Weights of a small GPT-style language model, trained from scratch on English Wikipedia.
Size: 12 layers, width 512, 4 heads of 128, MLP 2048 tanh GELU, vocabulary 32000, 71.1M parameters.
Architecture: learned positions, biases.
Training: a variant of Muon for these matrices, 845M tokens.
MLP neurons of a small language model. Each row is named by its layer, matrix (up: input weights) and neuron, and shows model dimensions 128-383. Each number is 500 + 40 x the weight over its row's rms, rounded and kept within 0 to 999. Numbers have three digits each.
Before each neuron's rows, "fires on" lists the tokens most often at its 100 highest values on Wikipedia text that the model never trained on.

fires on: "-"
L7.up1234:589443514588455480510506521512478561430453511510520415520421493465506387518510400437505537536491553487424467510481474471477490487465544445448448478490502519453456472423497539538511484544508481551472534589441433452495521585544546495434430502542499506519507452532507506529586543545460423435511525421501503510508530521516445503475477507448586418515476501468452488511511555451512556495514506486502470546433454470522414524519554523501464542468435461509547464461498515464477539481445496546499429575531454523491491484545539474493479520448447491522473472448514478569497536528545550503468521516548522433476570539566547511555516560430521481488456540451538497509469542483454526473433502532498541557489486462491464476564497491479479511493476523402522504536551562485560483450482557

fires on: " in", ",", " and", " to", " for", " on"
L7.up1215:494462496495507498410465474595530452504550530436540464557496571471496515399541497441531527524510530492483515598477479541480387512552509452539490474500538490447533543511556503550485500524582527472479488490508439490538603487516535573552517481548483473480496426511475528471459498472510504543443492523502544476557460513533474473455463532535487530485520517539448482576570562614501543509460482485477510522518519521516494494469522442507514443423480462506530474474481547429503500486554558452529457513478498482542542537496389453514479499546602495500508509576555497416478468402553407494496569520510562475501514551534574472513554566512555495421498503501527540477531564552485551515492520459525492418518479505496542450388556487526445514544495485545482471481509499483454565523523423

fires on: " the", " of", " and", "'"
L7.up4:466503443522501467428513527434572483518528504455487477471455411488450491489514458573497513479611565451433493533494459468486541515488468437530516479470453463490438491520503587522519572485455517446532478499498507506575549517520491624506423496581541456482500505549579525544523517437497461464506457500574529417529518544468489408541496508500476549573459469509502525494505516483442499462467506506522506528523420478483487484558526522512531519473493563522471548471498402526460500508489502423473566522483446483534466471555526573444448529523530509454542552484532491585465488445512492485491515522555471493474528526474479529537428541535528501525399456486527506521514501547478488521535569520480529549500493456496515488529456529478465432481444460554572500450498523454513486511478481

fires on: " |"
L3.up1208:562461543565483501520496448485532515520492483491492526540486538507524482441492485535488499489460445538525501523463513490462421467500515519562451547483544475510501448543436476517505506505458471468500383527435566493424517559462515465399500553443507479546560501446452567546514541544590477517518484466497441568482508581506508448546533488550499547563521471488535436560508406594500492485541549502474522459486485502482442535504450449427539519519437483501494507512583513417526529527470528460563523493503505524483526491510479488479482565418477486441543482511550503471541567519433509574562466538500472491509555424494516520497501498516504459537618519528431490516443481504489471537520460518544424458451581384459538545508526409432473498463462542519466532523487510440503527471533492

fires on: "born", " a", "-", "ry", "d", " ortho"
L7.up714:545533498496482453478489445481519495510487544512551483467485462467557518499563420510502480538525504524436501477558515523522535556481531512484473508416463388529488473568520480523450532452463477548502461493490497468442572479381555534478527579519538378451521521512505534473513503489479442487547485515549479470527482418541480582545519480454557477526475517493459513526490503485535491556449495450479504530469518511536540528512427456490546445564534487476496457531505540521408520476488586498532470496520494539490481421432584515496517533538541530532451520480553472492429529524516486511512507495512469505491558547570484367593514516526500476503552517476525462544507438513562453508543580506562523490468423477531479511484514491489547539501532539529522548453516443524464474538494491

fires on: ",", "s"
L7.up2038:545468490520574460432496493495482459467535517596512475525584509487490492563534481533411490516457520434508471529509547495568502482459500547494483537458458492463480593534497496529577441496451503535533571565470461533573505530489524432454480444511563473469529519473495487430492462511574483511519559462521546528556589514468510512460593560498472503464492539484599440466467492492489494462561559480503464493502456528478586494519476420538555583508493453495501499483462466537496496515532537454454528498545436457426528494504522439540421456510487464493468524459477439463507470517492515467488484525474522533539440509480486510505505435454501485541419491485497416496487545571504406444473455447484484498507526558502500557511503506535516423504494575426518535526516560529493500467554541

fires on: ":", " named"
L3.up1028:477464552552552491564457604511540457457515462539492539426529507516472538548572454517475475536475542491444390506513484481564565506449523452586501443468509530482521500461447508502456515425510494521473541508487562497510503538506472455459515500492516515444462537508515544505470489489607549474552518397425507468479563480442561577500486533517470452521388472596465436453534442508555555481515584471471436549444480486495490489433511567492472524499567550463458448505458483461431501451573554434452519530459478485469504504410465491475513544540459481584538472509467451535552531509410516500485568429463534493482503552529562549484552433529490496516429481486515507510475516460544520472552478519604497522517546479454525500514530493460465501497492548602516462522572457474529548497494479

fires on: ",", "s"
L7.up511:448442471487482516415537550456522463485503536484529504514463517507473506514494492460519510511448483513497532476512387438505470501537491558429450502484425547519473471554504453419488545573495551473432505462552489568496508491559482553508472464489510486503440511554505483539542551501584563599484497514467530523499501519494471537535506514460501480451548564554487478514501460543522468523497521503509442541482455517457464558552483469442505494453501499456466565551490505503514603498534537470589484510555506454467574526465504500517475521492474445498476548538541483477466526483575489528486510563503510486482461488454513472507557445464474393565530467412482515545523491497530530507497508423490497483463528490517588524476477505513485484605457488448453492515513482488521501493434483

fires on: "-", " ", " Her", " A", " is"
L7.up239:500433514522498480494462478488480489471488584489532453454462539481513536470465478516568554537500592501528491442478435555501494514465438460568537590467454496458572528461472527469449553550494442462542490544457483528475465494465483479529514575486497495583426488450502492542486501454485491455428520462484459506523514501501471549521579475462497516504446519545528458527532490482557458460532468462496521550506455457485449449552538515497522503529429541415494503463479416552557483494484561500431482518494507537460486529542555519480512477494459507599518472553507491538510478526533521471514476502451458454463475475522486507526482537506587541457465519423561539430518531524483498455520586514489472557426514557514486496472513455384467506498490551529484527461591547495472485553518443

fires on: "\n", ",", " and", " that", " or", " same"
L7.up527:519458517487505505473527529513502543529485482517561441544524487467534473472546491481471570541480510537539462490531586523450519545506577516557539511474503588527502457540478442519467376492567604500518553492439467505492554490495506510545535486505509476447490514476518546501500491508430546516495433505510552479528471574431560487473500459531480480497529489495500433663564501521402431561511459515447504521503484541528476538510501529493462529480520502470486497522553478435511570550550539492455434533533507461518517535461491556514467430508501509451526541413499546526511510515462429456487496482500483471554550570557571476487530500469543444427514533467491560509515523501562463532451504489435496517552414554585494462467537501494476594472564484582443536462426476430548402469510554

fires on: " with", " O", " a", " di"
L7.up1571:536555515489489512443488461499510535411486519544420513471513495493492489515550551533467538576495496458505463453482452438448513477529518547510454483524478492495515541533493565458500424503543565488506488507496556563553523505560507504539556550546483459474426477469555516504515453494531470504553507553467459542552430443473481551418529510484430530482537489474542467554551514466529547491523429505490449488518549428496435483514599618517414538504497521523500517488499460486491475492466427482492483437525486539473483530549554612540517532514536483507468477492487506533475448429558516488544550523474565505487508517475424491533535482512462538527505506458524495401490501537507501475530482516480469619464492496472507482444489446513525535526490507529467516473506513458505536630489470

fires on: ",", " and", " which"
L7.up1317:530451506466479519488516479474537564506480494493435579478506486406550519522559545490556507535514507471439499618497490464550434525513496481586444439494425532456573499485482458517475511563525453505479545421463495518526512552522489495464486477562524479524445426496528441490532492507478536475517507481499487577490481452536429528478511556543454493516511454446445501418477513567457526513508466530509506473533489499458466504483571561451524486488501518468417485491458513483520480482488466439532467511481468462548565510539498574524445494452517497511540493562445515514512480490509387519420550582533477481465427467497526478497618428513516555503448476480551467461577488548468471527470449475419520472478496452571478540511498392500523461501499470509513508465471387440512532523558528

fires on: " |", " from", "\n"
L7.up9:428509502469491545453531551503547450454504534464490492478479496479573464446542469472573532516399458517509511508491573512476445474496473524475511545524570423482486426469493523540548478546563480503528524475505469502502433487504525518448529451536439547526431484513524458440466551453472461452469481493520466468499473448450507542469489496537493548441448497491508473561509399492529457574497478460416457542496481484453481515466461476540506507485457557549485544433444466471497470499542573427485518456486522487472484520424448522485513512512549505537532599508508473434530486479492596526545486540516487528467531486434480520540444527516455481521505557491547514540498506455606514491500503500517502503472432437477512558417494497524495503443497507478548482428489467422475526505530443

fires on: " a", " with", " of", "ed", "-", " an"
L7.up20:544537492508501487599543527546435466514448454550532507469530462531409465460468442465472473497515480506466477441499508504465526516550428512418555477520481460482468546575443538518490419566453529532460515593464532482528493470510497541495512561498518430504490554420509516490529481503413445482419446458472523482430461438595492565494517499529510471499539471488466532485514510509479459423516469507468532482511531522521517487536465553515459538516473524524498398496589474531519497521457412505462526459493533512481474496517544513535559461535527570428513489509488487613489486465517572517483492430428553435574547487486560521477504533527394583503481507488495468524489469575513479493529474560455532538466469472510423531515489473484472492487555518498490466458524560563574536523470474

fires on: " in", " on", "in", " of", "e"
L7.up1496:469446556490517509497490511508476517507484554496453437495486552530543478462511451523519554515551571519508446515505518485460428538549550507476481425491509487505521499480515574439548484509492511452588579397508524500532519476530443536458517502452498482410505428528527405488514443487472461528478485491493499485491487492495505485511491504498503518487458515522454555470539487494532543540486464516556472475461508470491495466422568514454581505478511535464519445524426479478472399506512429480494481446510504445457556495499554558538453486482533465494493513491531528558507550491524539538468511524504538469527528518493501543535631506569571437502532491485500540511497507517513569461468508554534539386542474523458449584388542436491547495465519483535429517432524499511538521530521570

fires on: " and", ",", "-", " en"
L7.up204:458435462485407480537483466595418497449491496535503433500476567461546533492534538536521528517488473527515509554487548500618448438437529471498497454490571534530509495542485487490457506464507483480537504497496527522524516493474551470576471512547409458482543541494534503560539496567539533443475447525517519505503499504488481470540505466461457514490527528468517426542490574514502577470487464511526539588540498530500499471534535511479445566555536476433548455467520481506495504503552497449520493448462455519524481447471484499482494496527566558536503483449533562534567432526486451403457504393517550498479490523567568551477513548514566485492491526493478482377554551508534505535463503464412456519481529447473528498553498478423463481497590538536449536488483451466547416528528505

fires on: ","
L7.up906:507494517464461508542534509512555431450462446507501463533430504534550576538465477536478471508576515415508490503448540518518572470434500548414522529495448490493474509520460495507531540534455505445538526493569454539541435536536512486480414499547580473556499503537536560484490472526525525493529511481543503512441543577509486520446478515462550498451484469472489465474493530476506492481478562461504583482485527509504535472469526465480502447473525436477456484468590465449436472522539552441429478532573472545515519459438527506541531476461506491499484517437465540463513506467461534460482459555491462517533573476445476446457564517439494455518505538501540533440500561528549455495498492475490516531501474534584500537476518540522556462505496512479502513453533532513600422560498450

fires on: " of", " May", " January", " June", "V"
L7.up43:488506497468493501473512471550417450513467507509501522501570512458535498430547469515523548468536555413526433490451516489488459453492521475391505505519522560440496497501482526492561452521472506517493503500538517465571453513524410524459481496478495498452427566497524482460489576539510515443468533400494522573449465494469527532488455511517583437460469507461538520461548469558523468545455516520485436564510467474542498465480566494514519526520528508425467516562470507573495574473587545584448541470489463516567611543486501483481559487529495480555549473470523500400595546527485470533516497564508526478557478495506524489452447513456555519566527465497485517496518491572550520505544408534555496526490497503413474446496487503548513465510539456541516545530549498391432597494514529

fires on: " (", " October", " –", ":", " -", " July"
L3.up97:511445446580403442497530447516462493456479512480425466491485519459450564538479487528465440518419542508466582507532549484419522462554480477476549550511489546501503478471455565445478435507520516508497523459433522473437547531511497424520506449555538474483447545508431495364514550516513495476529518521550476492569475457567501529470517465539501534501563478519485493534522505546510559501586542480523573510512573469495493472387542482499502483550508521525416504553490489500532539480414516469483536476414516430439491496494505500546540488511502494532483587540507509510502546539561564416468502505526470494503515445455431471535498522530499488544574495538483522455534539504486432527544513501455505503477426514560504461476478482537522589520452501454409530571506474527456507502397516

fires on: "s", "H", "d", "S", " long"
L7.up989:530532467447585533521474632610482552466475514524487471520562449504525505456489543449437494414503513551499533529525456550477472485445519504465505424526553502486490543506525461540525536566461536489479529481527523504521533488469449492450452504516523433446528474534490534515451491486432507515484469433534467543463568439447484550449458514521517508475491522443422470508507477492531511476535469512468475534457506498530442512466540522448467492435434437500499464571399588516534479542490554542465464454489476485437461471494523459544483522501527510491482505465463508496537523473497482541528512465454588625538485542508473512468507510469514485577469468434518532519444457543522423560519523498436503541523477440451508547525560543523488421532436531517477498569471522460506508497481507

fires on: ",", " and", " the", " while"
L7.up938:476486514524492497427523480545506476514448579521519467474494465499453471494507423533455465554498462523433496526590531456472491512458492591492481447522570512386559519482438487534484479567449485454478463456540437560507542507577499472542535499450446482531455503539452533527473458529514484488475467470434621497498461436453526507486493497451487487530473540500516500493518441571457459441461486450411486564513432539376509504464516567446482494443501573482470566512572475514518581531554528481481519488469500392572543494493453544474457505511465455477496478490524528522419457505543506564503538525571443474487483514537566453406510543454502477472502456530500442548477472530510492500482448466496516480543455510567453459468558519494535507465539529557501464504561488536467488569506495

fires on: "'", "-", " and", "/", "cra"
L7.up1988:493466531478557527459512528522529510534546494523475431505505518581527495541513451585403512412471539431407461488510522416487442489479511455520508483464471516517487459531422551557503601471477479451498518489443542567544513558517497536496527434547492466512529538482521518496524441523441527511504448510534505527549496477522524556421504467447496445451532431486570423559460553489497544564477590531550494557475533522487553529487466564555466494455423523466486429503515539428591485518427484455555537465526457539481509418511523632462534534505570522538495445453472468556456518481504461504501483550576505482447519523495477471492524537617480481429480530553496448426508476502487593502513470525495475472514489502480472529518505475495500591476478492472500477447508437513389391515501494

fires on: " and", "-", "'", "c", " of"
L7.up1161:529495493538526499526550489484530484500431489501515463476513517468457542519452476454546513562475523377524433533485471482476414500450509547529456473399527513504467512434512498564575525476472523503454500492443486532588520528504501520515474458528478529521508479574503470544527518476460470547425497530529513592568489534520469505508461441518521478456559464459491524498452448492493555544487485493459444538488530556507400551491524497502450561530511496495500472506501527458462467448489465477540500509499472528551484586507513458495539506518489531538529514401501622502511512510511476439481480464518522539435436521443444408483460486550531455501456450577463514438519532510470519479518581544477493525504439490555558509504487464527444515451445479474449484600440461409516526462466474

fires on: "s", "'"
L7.up1670:452544496502503472467464476520530450465496426470557470444557445448451484377495509463512498502499530481510482549501552476462508477408554498481548474441495518582502532422497450425439504558446501417520484507512522479466475502509544567522487537472490438509469479543471522492483523522441542560541458447530588518511484567496536529520501483502572586460551524481494446455557562535472458510526506449522571569517453481520560569526517504453556446508529426528577551442516439458428483476476543545488509518475448494545588599483457476575538560506552484489478555517477552515470479520494463525544505485551488494520464489492467464522484442467482470534455487441505589563558413539473432465450562521414447520515504507539486512504494506481527527514562522515456477513522506463487461469574461

fires on: "s", "S", "d", "th", "ul", "co"
L7.up1891:475480544448476473509564418473533539536490570521513504509503527462429521554572503475460438468543463473465451503583507474498505449429453574501585454541488457518466449560507546479449555476456494515438559522570535520491524492463511493593487432520521463555492509459485419495504499536534444458462520607482488556532565549506509554499506502493515489481491495488523458498491529486503556497491494510500520480509550462485479506558538519510525505480502532491493393496535602480520466546427500413428494511524453454432485505470579565503496489503496482569461584519526465471501502551438431486409522538537496547602452455489522452479547485464513516619537547454538446587462536561483473542439545476483535513444516402511438495462525405531496475512540517513515485499556491520491554460443548

fires on: " of", "-"
L7.up106:450536474511535457393484438494501527452470414461535482495478457452457534504498519581488510497481558449565455424458514518503448469451480468448559460500520514512477523481542553463522475500470493485528437465497507492516586490475477511524523542628451454476436536513556469477473477489463468468465467520487558416543539421474508480552472450533557526524477503446469527530500502461510510497458500462534488530474495492454508506443574458457507463478433447544514492524524557537503563499564529500534543477465476544434499505575507522508489398524457491448556497491477517463514451509525421513479544498504534482481536520474498536519471506442575545514406457456495463503432509533490541490512579516552530541434552522581500500489477567488522464525548469461532465495546524521524487490490470

fires on: "s", "ing"
L7.up748:476450534486566496432513495504508574448518467519442550536426548472485463522502531627461571478480542481424529523440527522425451486491461491559462560478538467380482441508556564474525544488478505517502457559529492503521487490490478527446495544562508500482521506518501540494544489532549473548505475463510549464459555530471433436486422463512476564468461477471522451480568443497589481487463545447504476469506510485494498453386544487476486543398476449466544465556466441510546427501483533518486493559538466555491456501505532524504546557467516484528450497481450514447445519512514470538433501515506496493516528457499535516518540497532521481512467516479536460516521438515503433552473474449475483585550510449521496569465465485576584457538483595476505523452554478451552531568521526

fires on: ",", " |", ".", " that", " over"
L7.up1743:537477470512511518485467495562523527515485489506492474530502546472556478494541504464444503501477537502479516511499469537508510502544478517464554492590421537516484497484522500543462450471476478461518482477443459430543517547513564432464491596467486487496527559517479480489528535465520586466477507514482479510477513491423550544504512502464602480412511527507480486502550584539467494481539506504482503535549510418474530474537512503523450518525534404510492462498496477471576456412523556457530536515436494476563526518561494479545503456558495527529509515481496476485523510507452451534536493577424468570573530494530421429447573466482540476529509469430539486515520519522486473540534512479452521601459511461565511499492482385467446433529478481459493547548581490529501507570500497

fires on: " |", "D", "C", " 0", "A"
L7.up1901:506508506485542454491503539509482501516482464506562550514468438535568443443554521493495489442478448572462546448495498501460570520483470487517517467502522464451489401461481482431520471537534561561487503523503500508464451514499582484481460574511519450569444562547574462550542490503467451461341478461476470496454512483457492572552423477542495479579524530490492496497492496476552481505514488504515507564449474460530526469561486479458479559509459552461529479503482461461490464501521466485491430544501458529532484544497470504483513495509480581492571498535499497505486469436462594562495434529472490430491386494456447523426498483527492489457470518530433466575466466555477590444492575479475536512507497478519452524524488492482541500433389524561574518521430514559482542489535454

fires on: "'", "s", " has", " had"
L7.up1395:499411478419566407526500515467426580531468474507405537492396464464544541534579488496440503421485525466516459485459459531493509538514529547530514540529493501481531535542485402546533532507510476517486553504467482425522524455500482504495509524495491498529564502488519502539505548520485518486480487493551480477547526516455562534424521465557558507480479495409473472514589530482563470504422502460529548525482498509446544506488482454554452426448488504536497455465479486464514526487501498551489515542438515538525480475521563549542485574457511440555540504546440490485467490484494525604568555508478521436485439571563497540457486501503485438552449499454514501498490458543507408481556524525526554524521526542555459513486485518529525551534560559528582532457561430499564552528471504

fires on: "-", " of", "ym", " the"
L7.up1774:456505434487522504474536529528612543484480535505476484498440517447522545495498497474471586446528590484483479430456539458489545568518474479493524491427534501594460478535502471509502507455425498521493500504540570545473529479562543574517500535568617477491499471492494443522502491472530490483521522488537503594438487522407542475513484466472461557457460541423513529462528471507488463530456449535436493476501490456501577534479549488491496516490453523496540414500380498587505473435540558500463378522520520474376437490562572523507477500466483571552501525477522539564488480470498514506458496551489517504506473574496444461500508440455482502504490519516453459545542495545550540432461519506475506610421535498491427527490478508548450473497474538501514452586486462441518465516558460

fires on: " |", " two"
L7.up708:398604454464563579438487490466531501552461517503442550484493521532501475491514499450573528483481496508401543442553448519545461432512464548492532535487443437518525530540501477463469476551487474525450494536500495505484521459548479427550443435496577502481552531437579503504463512460492445484506458458543514501467541569513522533509486496581482411471445559551455439541535504536599548502423474535416542422495498433463488461482455416444474485453489485519551558497561414447507495452391557503497500486461490478504514457478494517537514525462457507471522567510505448469503559475497527562514586494446449432498485462520496483537542527494505454492562480537494555540453533539494551515475476581541465428540465478523511518472540495547466526548575518489471487432506489568508489484478504

fires on: "n", "'", "d", "m", "S"
L7.up133:504510474571523495571602540446480529533550496529566485407461410477459460476498496460452466493478541502511494513479480516443505460509442531510569519540424466491464515478519510545493578491554491528506548508458490424510552505500453525526438480625534514509543508549465475480463530532523512572481513435495471535474531436454521542487520495597542510464522472428427438475494513540464522471508506465492501512516615489531532458530463600417453484528512453473514469442448515531535495512504592547457476485520456542502488490554469536529473492504443489587473539508459480482426494570413506503507535420481544535426496492616524536435528458514482540503527519488580489490526492558533528480467561463471442554467440415514535504496488531564540500519530517482518473597493512501517499523545498

fires on: "-", "ly", "d", "a", ".", " and"
L7.up1591:481479519462460504448483538558586537529439486468511578494492564509567537422525542550460474524513451467522421542451479433506453542508448506488477515427493523503510510554498466579520571505501474454535443492457477503456419479490452521545500478511563512531519455471464534508510507549605469478482435493526476466515486384483507570517488424478536581510569430471504516543446501499546521503513395522460504541484521522502513450503533501469536433485503468490411483478423533423572516543450530452517492519446440468502525452456613515503489535459596528541473425554533501467484576471519550500479619540515478493519456525505442441468546461530524516459483501496549495451500520510474498547539432495496539434520508490560536471457517469463520521486538466542476441450451440507527505532455542

fires on: " $", " son", " brother", " wife", "$", " degree"
L3.up117:443476556569501478473516447565474456494473545429496493560525457467413465485500445517486574529423507504450462457420502497453439456553470561469550516487437472476484477570492523514448508503524514543476510421463490480503468492482503572468450472474551477536548462576483510471533557595506481530479514527514529469462546469495515436527497467571454458525473542594465524529524506477524488473476449436493524432493473580525560415557532500484492471469457459499489577499521477526544527469565504497452419479626479519490522500548534544473513490466472493429535427568570459446436470500480479455546490502548505487483519512477509568476472449495455489534487497465425499526498449554561368562498515433464418467567488538469510505538548535554530513513574506507503454501457527493498498525495545

fires on: "-", "e", " On", " Her"
L7.up888:457430568577453544512527464424532486514414495467556445463490496483494481488453486474525514603525514480534491488459476521518446536394519501495476461533445434544555525466498503464433519496450512520490499530505481463546575460482443483443452582489528498547470439493506500457533501543427481500503558535477513490477494517528507479506514471434507552559436535539511508485532441481586470518508420597531475535593528537435448402498585492466476541500460464535482443462504479476516528477390507419476442492498446562437476530428487482541457497526488570528546530553425428523496490415538492598500515549565583488469549506497437507527511498486522542483508598483538592489435601515489471551472520533554487529568477547525506518497561448461483519543476492493549494466579463506563518478522461

fires on: " |", ".", " York", ":"
L7.up1293:489507575593519509554535544532488566476561559466459527517511449501450497475565495490473477494513514499521531560429480524520449468538415500597518584571549466538552461485470508524521496407493468479473445492439487421489496478506501432471497526541500487523444488510512526519456544528566449521476544502515497574512557507538471485560541509458499508555483472514451462453605501569568553494471508476545445579494461520534470539498443528477525531428510460545460504425485519541475534426508458458460524483470549477502571514433541526518465572532474458468470524492535495451543503506454498565531525528486500452544551543505498484507480536509503493593497534459462405460508546509508361524538407502545466506519533446458490493454513484483493524512534509552481548463472416500476534472499466

fires on: " and", " or", ",", " the", ";", " de"
L7.up104:482514512484404464531448541569525477487443485496506510478529449510538510495494441484486534500504491528442516554443470532559458510513490529481457508511516524564499501547507496523499568487578501435517475485532424455482514433508553567498557503544469464474448485532499498565483448512467490451489487554463494488464576534464440489467457486525568471507463537479481531526459487471515512517446516546466587398537473508531448475470512495531468503574516519505536450541523418516487512505449551562501425417594425533546454533513440530547503493501475511579424535488507474549446487535512525450523480480483549434610456518502630471480471529529524498479559539498527442440449539515547502480508497501441529523465515492439466540566541527523486544432496512505555516506497510442514550496515591

fires on: " |", " 0", " X", " Gold"
L7.up367:493444514595458535572513536501498511507473476491467479529560416498535459502514471542497514501483505491510512467484454562502517353550516555511474436521553603494559529487522482459492499522543553532500502496517506411485518471513507528506495574498499538452515431575579506506486504486483569526417485585523488498470563537487492549549503428493534467489527516509431536446436487512530495558456477504533507492485452526488387439497462477482516564549501431469480502473540527547465491510476486554442513518523484596584487448562565551474491514507458498527533451528529558512535468480517563513527476524516533487579500475457606437551471455484509485482512471514480558538469477538464512513520518491533501549504424502443469415503436464556455533444529508558480474566503544469506409498519541

fires on: ":", " –", ",", "—", " -", ";"
L3.up1743:524434399540540481536496540443492509453459499485454547506522447479482489563506536469555480512555560466421524608562516539516533462540464510537489514503486515549493514477517592514537469511486520495470558556486546447455598536454569507478459447493508538503477439486497430396509509466532468470485571469476482422598499479512512511505483480514496483516489508470505531525515514496569503487489558543465507465480514554454477473463538538465508429493512533522478478483512553494507507505494489451469507519542428488420449414494433422495507444470432519496420543485451525513506484533452562532532532510529482512517449420499430454527520529497520460573490497455544446482499554536562438525536569484517491560519468483478541462461463423544499486494454542466482647459545545507456546533405527

fires on: " $", "$", " $1", " $8", " $10", "emp"
L3.up1634:466501512573580488448530513506497432550566498523492470538489525468544511486492499482365495417486525553441419409474454462502501531469538551583476490441505457522545462543445510506499472485513479451542515529524529458468519453537459525524492477456489520527437519570524515511573485528487481533484475483396502573460593531457566522519426503511449489478528539471432471524497562550488463538474536556505493470477523528478497482539467518482490529520519435544523518493550561459571522458489532540529454437597548541547457454416504463497499512504461453503551554512475432574523532508428456519488501514528546432509559545409495579493418535533460524462470483543532479590504476534508467481505518448478496422481490530541451465485497507513470521495474500511606541484539469530554524532433447

fires on: " was", " is", ",", " al", "s", " of"
L7.up1898:525505526506458514468549543471548494552562503489534561539428475474561504495526476542428438573496517489463453485472472416516417461528444501534531445545444522516550565499520571523501530538511549482431409481504466539489525476480532557443554556623480459589483480522504454501501450609579546533516479559471505507494488511506466479535511490563501522542507543427473541582551560492478516473559486445490466435523498459511522570528491487469547450454482584546498549414445496468541471554483549481498518513492503466492482505479492493560445458545532490581481489498480483439505513491553548474436473496565497545516474494511538470577459467509464496570468497453461543531521528604554527558460506572471518452476569506493471527482539438530543472501501447513575486480481504566431493460539513

fires on: " to", " of", " against", " from", " with"
L7.up998:542432464526488518551543504524499505490473574481535509487524516534480521499481500504499533522394564427539512532476463461498450453448451480440507531520526504461442574496501529436525486535504441493528453490458452498470490574499458506551525532431532535470461504483511549467502557488481530474530505501498502479577545459544529495516514563528471441524401493492425521499534503562553598516501501456503499526511455453463535483556526544464507550574489468449404529457475462515473488509525634527461517543454448427504484465556428445452521392464524491518534443525461451499490421481488486584495508542505558490525471509501479538491538491436513466488427559496513569529520468520518565540449453476551494477481501561590511465554484513480520449506503572452475471508442533440586471490475484

fires on: " name", " named", " title", " renamed", " names"
L3.up595:450466514511531513529559483516514456518517531457497457467547517473505538473441474497507595510535498507489446582518560499495535472461469531480471488428533503525520469494523483501486547498528498520481508497535488518563542488454507509484510436472458550549465467427475570485481551552494509528532502500531503549476498551553468495438561517507460480563487499553409447473497460555540505545517402556527487500531497488443514536489471591593520517538592533505486496514476490495474453502461514464457466436444489464544490499548481511457497531539456505532550453539512440422462570539471470484519546410398569426492460499531523535504556468549456472480510473532526508461531451463489486496539567486548480506550540500518520549404548512468465428423541536534479455484544507489475524511516476

fires on: " of", " that", ",", " year", " to"
L7.up300:484488507487582520499477552521501471489497593455479546481491456488577508461483452509489598538465572443533532466481500588555433460566474467445488467507533443531588533463568530443482521558529524520483495512417494530581519424515506489536564520488506482524469525519505518476515536484494444575490500494507479460466496468484545423547514509549507428470455500507489504480480537494519416515491456478458518608500459446542483442486558471471435511562399409475486496488512483500496489520454532534524545542415463476565526532570447446501520504447549488544483547490538520465514454524463509465478457500483423471520435509532494448416459564486484468511434535558559494493466432523512537551536441496473449486522565485497480476541559533496543430514481485463561519502488551555461534519502454

fires on: "-", "G", "S", "E", "B"
L7.up1929:526435516509410547526428465552435545481494511477539477535544468497450427528518481469451578460541510459400439551464559515559507526484483506477565519500441506508449462461485486563529547486471555538550528536487516567512502469553577444548493395551561585406486536432532565528513483547425498424525516445472495546450478465499515539527535442520530539492577498504490464567503535561479531460496514450463562489471552530530470494541539578443541448467465462487474470490444455511538522485528493481472492514535393521488512507550577472482446476547491497506561489453456537543491538508457516507509532496473475491565427491437452511448435466537555502514472483463504535504480480541499524457528462510494591532529459486466600484454563518528484504494503506491425498487522488452445567494445509

fires on: "'", " to", "ru"
L7.up1155:434538569526510489517557448525487479446505518476524480431586461458443516478544498537492513414440494521549537566499547538502468556520491518505499491514479485558447469486494489491519464494452480440555454516541558444499471547542424529544457575469488533543418510527455491462467537512517480552521516499455461470457447489498541488507521546481474506479490552512514481481528531576415462538524503512472595559541507508557452463443505439479561514472533527501559485493454500437497459494530553430466479437495477484493469464501432450492493523472557516559481511518506492471517457463437538457512488562490590521502510515455486541538515468386422474514451498436518463567549493475495501484450460505465501603583465504499532524521521573603527460482428564455420538546498508481518522475533478